config.toml
num_hidden_layers = 9
hidden_size = 192
num_attention_heads = 3
num_key_value_heads = 3
head_dim = 64
intermediate_size = 768
vocab_size = 8192
hidden_act = "gelu"
norm = "layernorm"
norm_place = "pre"
norm_eps = 1e-05
positions = "learned"
qk_norm = false
attn_scale = 0.125
bias = "none"
tie_word_embeddings = true
parallel_block = false
extras = ["capped logits"]
init = "normal"
init_std_qkv = 0.0361
init_std_o = 0.00851
init_std_up = 0.0361
init_std_down = 0.00851
optimizer = "adam_variant"
learning_rate = 0.00261
beta1 = 0.9
weight_decay = 0.25
lr_head = 0.0125
max_grad_norm = 2.0
warmup_steps = 447
schedule = "wsd"
decay_fraction = 0.922
decay_shape = "exp"
final_lr_fraction = 0.1
batch_tokens = 131072
max_seq_len = 256
doc_mask = true
train_tokens = 400700000
max_steps = 3058
dataset = "wikipedia_en"
MLP neurons of a small language model. Each row is named by its layer, matrix (up: input weights) and neuron, and shows model dimensions 32-159. Each number is 128 + 32 x the weight over its row's rms, rounded and kept within 0 to 255. Numbers have three digits each.
After each neuron's rows, "fires after" lists the tokens most often just before its 100 highest values on Wikipedia text that the model never trained on.

L2.up325:154092136105155103102089112166000125156145137175117157155124141107144101096114164175112085121146121132134097200097104091207159124146077165110129134100144105117132154099184165116137112106147129109094067173057098117150163131108084134122144092152141169132132114120102114115115120081206108062102113097134095139057136083096132147133144127128073174092125141113131107115138098147164116097169
fires after: " the", " of", " in"

L4.up83:109141126131126123196186121116096126106126103145075143086203092118147111133150142141072132116142155136162187138195129128103168171136074132103127105167144148179073104119160115124085133126118108144198131119093102126094139131150126086118109099164150147111144080104078130112110142132104113141149074096126087098138169123176101127194202092113131149115141126089116128154152131104151165132033
fires after: ",", " and", " was", " (", " "

L4.up95:111162118154199116102098141162120142129176141138082080138136066160114141105124135157119133092118138125164084103087115139185067165137145077132147140119136147086135078191179148112133130114091170216153126168159152132129112132150156148070170127138136145132144156123106112136178131089133106061189145117119099111104156186153041173140139028102106119144169145148084114126054086127097102140097
fires after: " of", " (", " St", " I"

L4.up375:120166141098099147113169090133105131159138117092071132089099170118074149095209106195147101122093182140134169232142088117116063163127099161139105148150135148115112083130115094178154076082117185114173163149115125152152141143160079130152118115143125088077137174097135126119145170140112111121087145115081083133078115134084143090161193130143137178185162115102125121161057081165113105122092
fires after: "D", " (", "-", "=", "F", "\n\n"

L4.up346:160109115126137163083149143115093104142142115141094124078186104086119113155151160103186114103119194063127120151223168149079125123137159110143090120167154158165094165104145110129165115171126152131082100090145126131146164140085145042118113122100125198083112148124046156096189148162088127150106124150107142128129123126129141156176142117127072168171102096125142092148132160129058133176125
fires after: " |", " 3"

L4.up534:116149057163107129109087118153135108118079093171102128080148139110109162109225071168114106133116163098110133145161143140057119138165096145143118140123116101082119141127150094128160080157079119182137116131148115157109144122144152124098108082084124132117074145112136126127237104140100105137153121046124188157099160108143143094175144160087157114178172103164093171173101095166153168121077
fires after: "-", " ("

L4.up233:114141125159145105126239169181098139144141068169127142041176126100115156151192112162123132063126170170091107161132111187160110126140143077067156082132087096157112159137117115126143185101118159081150124171083151148086173165085130144156137103111143163072144104126135134087121100136110087146085153083077112204083114129087127164098098098102107161215110124135155145122106086142114166112148
fires after: "=", "\n\n", " in", " In", "."

L4.up557:119096145123125097185090136184067156144129102126134152096057112169140092120157134165135098163094158102128108172146140088161156141148062091145104155142095166165099131147105130121138154127106162120156085159175169126097147161118102127127223082161143094069134167116083094127191118120119126119125174094133088068153112113096152168084121102150102125124114120048149166140119151066173142077133
fires after: "s", " his", "'", " His", " the"

L2.up433:134107068097087081097146148123173123136152166087177089089141152106119105116169185113116105135198150140169119104160108132131099130109153141081068163158157135091097130160155104113112128159115104117094126137154146102158181190082096068147105118137152160120141091148153162047111094157166181156144146143100084119081190060167138134110153145156111111149140086084110101149157180224151095157051
fires after: " 1", " 0", " 4", " 3", " 2", " 8"

L4.up309:175175116107138120110149101117141111170167118102115113094083102134121121120142117119130164079159137092151107139129154137092023159192147127056118203191165132143112119165139131101094120153148166140160144132070119113239145130137099104151101109196157140117089153132137110163140142105121165116082094134122105155109132065108143102114122164105110113161109096076209123200125107161107099124090
fires after: " |", "|"

L4.up521:177154164130174158195141122108073179139151113165129136123137098108155103122123114151162112097100113142149142104163149134046125212124133102121166088143132142043119081140147153146114216084095119119167097099128152114135137128143125110084171111132092168145146152100158172037156085159087099152104129145090142086120147135143167143125151129124137171092102133089132107131123013099134096084103
fires after: "\n", "|", "\n\n"

L4.up11:189160130150140104120140106139107093137110089087155084072087139109104131175145156110151120134165179137153123166110099132106084161141075136117115113143132220093140136124142172131137089113085139150152060078139137058172126149115128106160105109168140125091202106130082148119111121186171098160151108118067094120095136139109153106129176157130184125179089091111175100143153152171064124161070
fires after: ",", "|", " |", " 2", " 1"

L2.up672:136168071102116067135124191124148118162199108117123105148123173068129095126135087151082023110127125069129077215090152152098125164147094195126098082130114091082117146094092095097116105097111126077157131142141135117164139145119134112155141138159146181065183139099129130171152102199129092128097106125117088079126162131127146127153144170145103141114152134118083123101082066171170113178202
fires after: "-"

L4.up67:111158135104111161074117108128066122190151111104183155140128151077087120187142161184142097154138124122125088164125112139136215169148155103104063054114111089150124119146129130111149073106061091132160114163160107112173153166130157120159138123160186117141076120134122157142145144124149137092171114104096065130132125131120124089113143110103083097130107133090104139125122114132163145135122
fires after: " |", " a", " the", " his", " of"

L4.up576:107178089159139072148132177188084124158155088114133114037144108085118122123160108138138117094124138122153137186135129123107124165140155118056104127116140129148137123133109136142121122150138172110155064152128135095178225084098078102157095139144117140066132113082117136128092118108217154169144122136152101110140120153119136132140122058163082102090177064100131146048119111169167125143178
fires after: ".", ";", " |", ","

L4.up695:127140138102111142110100129129077090172071083116136145132127141138110148115121122107101073076206220104206093158154157111125102148148099112137080158053076086149099168118125109056187108173132094153179101111165121140119149053122147140163155130161107158123129056111134155163125117109130129159127130087138111109154102113123126126138104192151189133104103115134112125138147131135115122077069
fires after: " the", " a", " an", "-"

L4.up263:145096143131154098157106159195121147197202079105119189106121124157133144109146114115125093121122117185122156122157067128091143155107096161126113116112109169109102125171167156101068131130132132200145087117166139105105193106102129158176200144122097214144184143120082125067103181143094099128067099149086106168180118125106189156107148087164110141160152131116165117107109072169108082175138
fires after: "."

L4.up625:160141155119137123140177126112081151108183081096155084136142128176098123161130206096189140173101131151148126108119147129093120162115179091062137168112067120071125082135116149130097176143132125133131138104146127070140200124150104107109193092126134225082146121085129101122151133169101110149149149157077144131158191110170154137102147180106113178143130125161120176161135088120088129109126
fires after: "|", "–"

L4.up57:122093109105172108160128163127112119123162118125090186095142099100106172130142105118112133088109119078184156160116129050109125152165146080117152102120097118128172069152166139134126198101180161148132038163164107110058126130037123129134163131115133148150203163145122099080149154153108172154062115099106051134122096150112101160204109115113156138139196156128137188116110116129106150113174
fires after: " on", " On", "On"

L2.up78:138061147158149173142156162091074146165152123164133145071110102097178187095153122169132143125157106116103099141133099156172123140090098159090088185174084114072109092108132141144087108158157119199089122130179099104132164115125096081181086081165090117122142096131125154101159128174144139104172179065118108118139108141158170134138152163088124069167188094084162136225135096126164129084127
fires after: " the", " a", " an", " The"

L2.up223:122129088124151082177153094105138147154081091111174107138164076138179157155134117154169141128136181148127110131104161149145123171150164114145151156162119197032114145149138165130118085105111180214113113099158129138114129111131139121081142121146120147080163111136095170120132155152140096136109076132099182094086209154095099188115147118113139171089104143136117127132119052118126104125048
fires after: " |", "|", ")", " Republican"

L2.up296:160153121109198117179071091152046143148144120088153096110153088164094119118136136175089113066123125163184152125092143128163108086054139107131132151125124151130114044103126129167115097073116116113147136177159134124161135146155111180114136122153154087114113162064153152099139125098134186109185085113112133169125139181113166161140154120138077140158170064156148165173120084132168165102070
fires after: "=", " St", " Le", " I"

L2.up84:062138127097144082128113092156150104150115130093117143152179168098081166177134128141122140149102131113151116167163103108066115135127149118140132145198093076093108192147099128069159109195113145175123093133156082124174132190104139133143136082135158124145147183169081121143115127078130133176122130087091129115135120171171134106170129125145133128082214128160136075117136075134103086132134
fires after: "-", " (", "[", "(", "–", "{"

L2.up566:131149090116088122157138115143138151146110072157122109106196200134150154069144132151113071084121145112154139116169137122096133123120132092104130102136112183128118130068136097102155153155071116160111091097102176136178125130124185116182100118141096105144114115085097172123139104129113149176145102058114109121037147177141173128139159150153131171062163107137154094116108122097164165146066
fires after: "-", "|", " |", " was", " were", " ("

L4.up370:165154094113141086099120094209131141126149135128141136116093123113140165150130103160128138089113211100163137145147142197171094140125169161110099106166061149087072163113132139114175110156132086128108074119201145161143140114149185086151150106135164143160141072136028183128196140093108114064140118111118157107141102158099131131135094128093089114154082097131156103159071108148122095051113
fires after: " the", " non", " a", "-", "The"

L2.up523:148119101113147113143146095134112136066155069114163175145115164140157141102158114101163118124146169107171156230171101119170166203133139089081129119117081130147159078193152142069144163137121169095078142100123148157105112116084111110104149092159117170113146084107137134108124135191047123166124138179155096083106111130088154221166155130081078178161109115123068123162100088133174161146151
fires after: " the", "|", " (", "-", " a"

L2.up558:104138057118125070072140104119118122176098101108145114093119052144109086187167185112139115096159134089139090151198133118055098157104132149095125118122054130089079167056176115102125096211130129185136135132132143127134194159119090091149109123161156139100130149144134142081142154136105128161171118181098097125062159092136155085156166166092128071195145087113200111138100136192104115108112
fires after: " |", ";"

L4.up308:144150112158085067172108166135119149105158084147162084141103162100119142127147114159082123137172091105100156139099110140123210165139137174147157078128103128095143059131108132121169131116093101148138097132114109171164138098158157108163144076127140109177132102121136197129179113132101165147101086123118192138161109131163109122129173138144139162087163046159120112078077087122195123109111
fires after: "-", " co"

L4.up407:159177114126155128121097167105080109197158120116146134146111070142138097144172152181109134126190146123148165121079146138135077143150120157116146128086104210098134180118115131137168161119123118147170148147183110099124133154126161173111179090179188140074149100154102136103106140085153096151112113119102143127106029167103155158115163110119097083173116168138153126159101164127096179139150
fires after: " in", " the", " to", "s", "°"

L2.up745:108086155152102148120139125124099140122131098124107123167110114115116120069153140153143092122163130120116103171147121121141164103101145131131135098136159099131043150071131150069191107197083133153149116115140088158105149099110163109126150139135135128120119044107099158105143123090182136141100092121136136066095161173072157105154170122121086173177189146092099132132117063094126097112101
fires after: "-", "|"

L4.up723:108189117076114099170121188127113133137096102123125103049165070077054192195140101143128124091124118122148116148167198106117109152160128082106192131163114135155137124165089103125139120114098162112147087095160119124090133115147118132142133118115098110099177176174089110092127136089126115179151153106080134144121128098145104084162151138191088177106178152128149109154084145134101150124048
fires after: " (", " was", ",", " |", " are", " is"

L4.up460:169106129120176173141150122115081123154143144182127135135121123151154154077143159112157084062122176100112083155157137104115153101149084202107083177123115121102156085124102135156126165139065129121141136138177117131108126099168103079114126100124104216087142134127122152144175120174114079137096119117100153153098127163111098167106184136095067178178159114116090093204134166171117109125149
fires after: "|", "-"

L2.up569:167125132155140145134120135145107100156175102118120215173163116137123143073179134085110121104154120108145156102141111090099141184137068097083112175070086072088149106158141133124092173159104115125127099133116120062102127107095107125166139095124035178103144160103127120105151161166100145137059146079162086124131115136155132166131132104113180107145141115063168124118162116141147140068152
fires after: "."

L4.up706:112130143089115080064118162157099117171126140168164107144143179126079163086129136165112148070121129147141166123119075124180107137133119198085158096150100163156098131130177146098095121129103101144139078155161121101107179089057102094145155072134096151077182146099125167099122095158124126110127131152109119145144184096039147172120140140174156144154119126043143103154236084188105065156146
fires after: " |", " of", "|", " in", " In"

L2.up225:147158066092103083109145098137156162125129121131089155136123127029098084173143165115147119144193055138118096101145124122065113175175161228140156156138123127079074154105158166094138121118089153142116103116159127112132126094146153082168125140170120085086144111151146135114154102141121127187143097092083112071085141069150107159119154134129085101095161162126163167139084095139123105173061
fires after: "-"

L4.up620:149162152126108151118131127155091166098103100135160097117112154087107145140136150105153072162108169121179141114190134121095149133147131071152103101150137214091069123132147109111162150132075172121147090159153146123133149114158109125085140101136136131141153079112067142018218081119134110153063173110110131077111151103115118149174139139108101182102133104147074108124062122111126139128065
fires after: " (", " \"", " is", "-", " un", "—"

L2.up334:136065143143144126120162194153142136117118162121179154050149104204128160103146131151125119116093122099167131118180095101077090147131119157090076121113117101112090142152118110100160206136120116116083062156152138111182167107118074155114113075128113141157151208074170142090137134106131094155088160108109144134137096127126143144145079127142072153169157067088108134110113039125136144113233
fires after: "\n\n", ".", "'", " \"", "\n"

L4.up700:148113071088151095065148096144087125155146150145160167143114152090129144101169123148145108079157122111199172137140137105172137129156136065127128098099111163128176114137128141091190181046132132137127123175136146152121216140134110116171098131117110167089172164171103146088114104127110154131081087104125170148075095120094095078127132155078075144163077164115084078145098136093112109077156
fires after: " the", " in", " (", " from"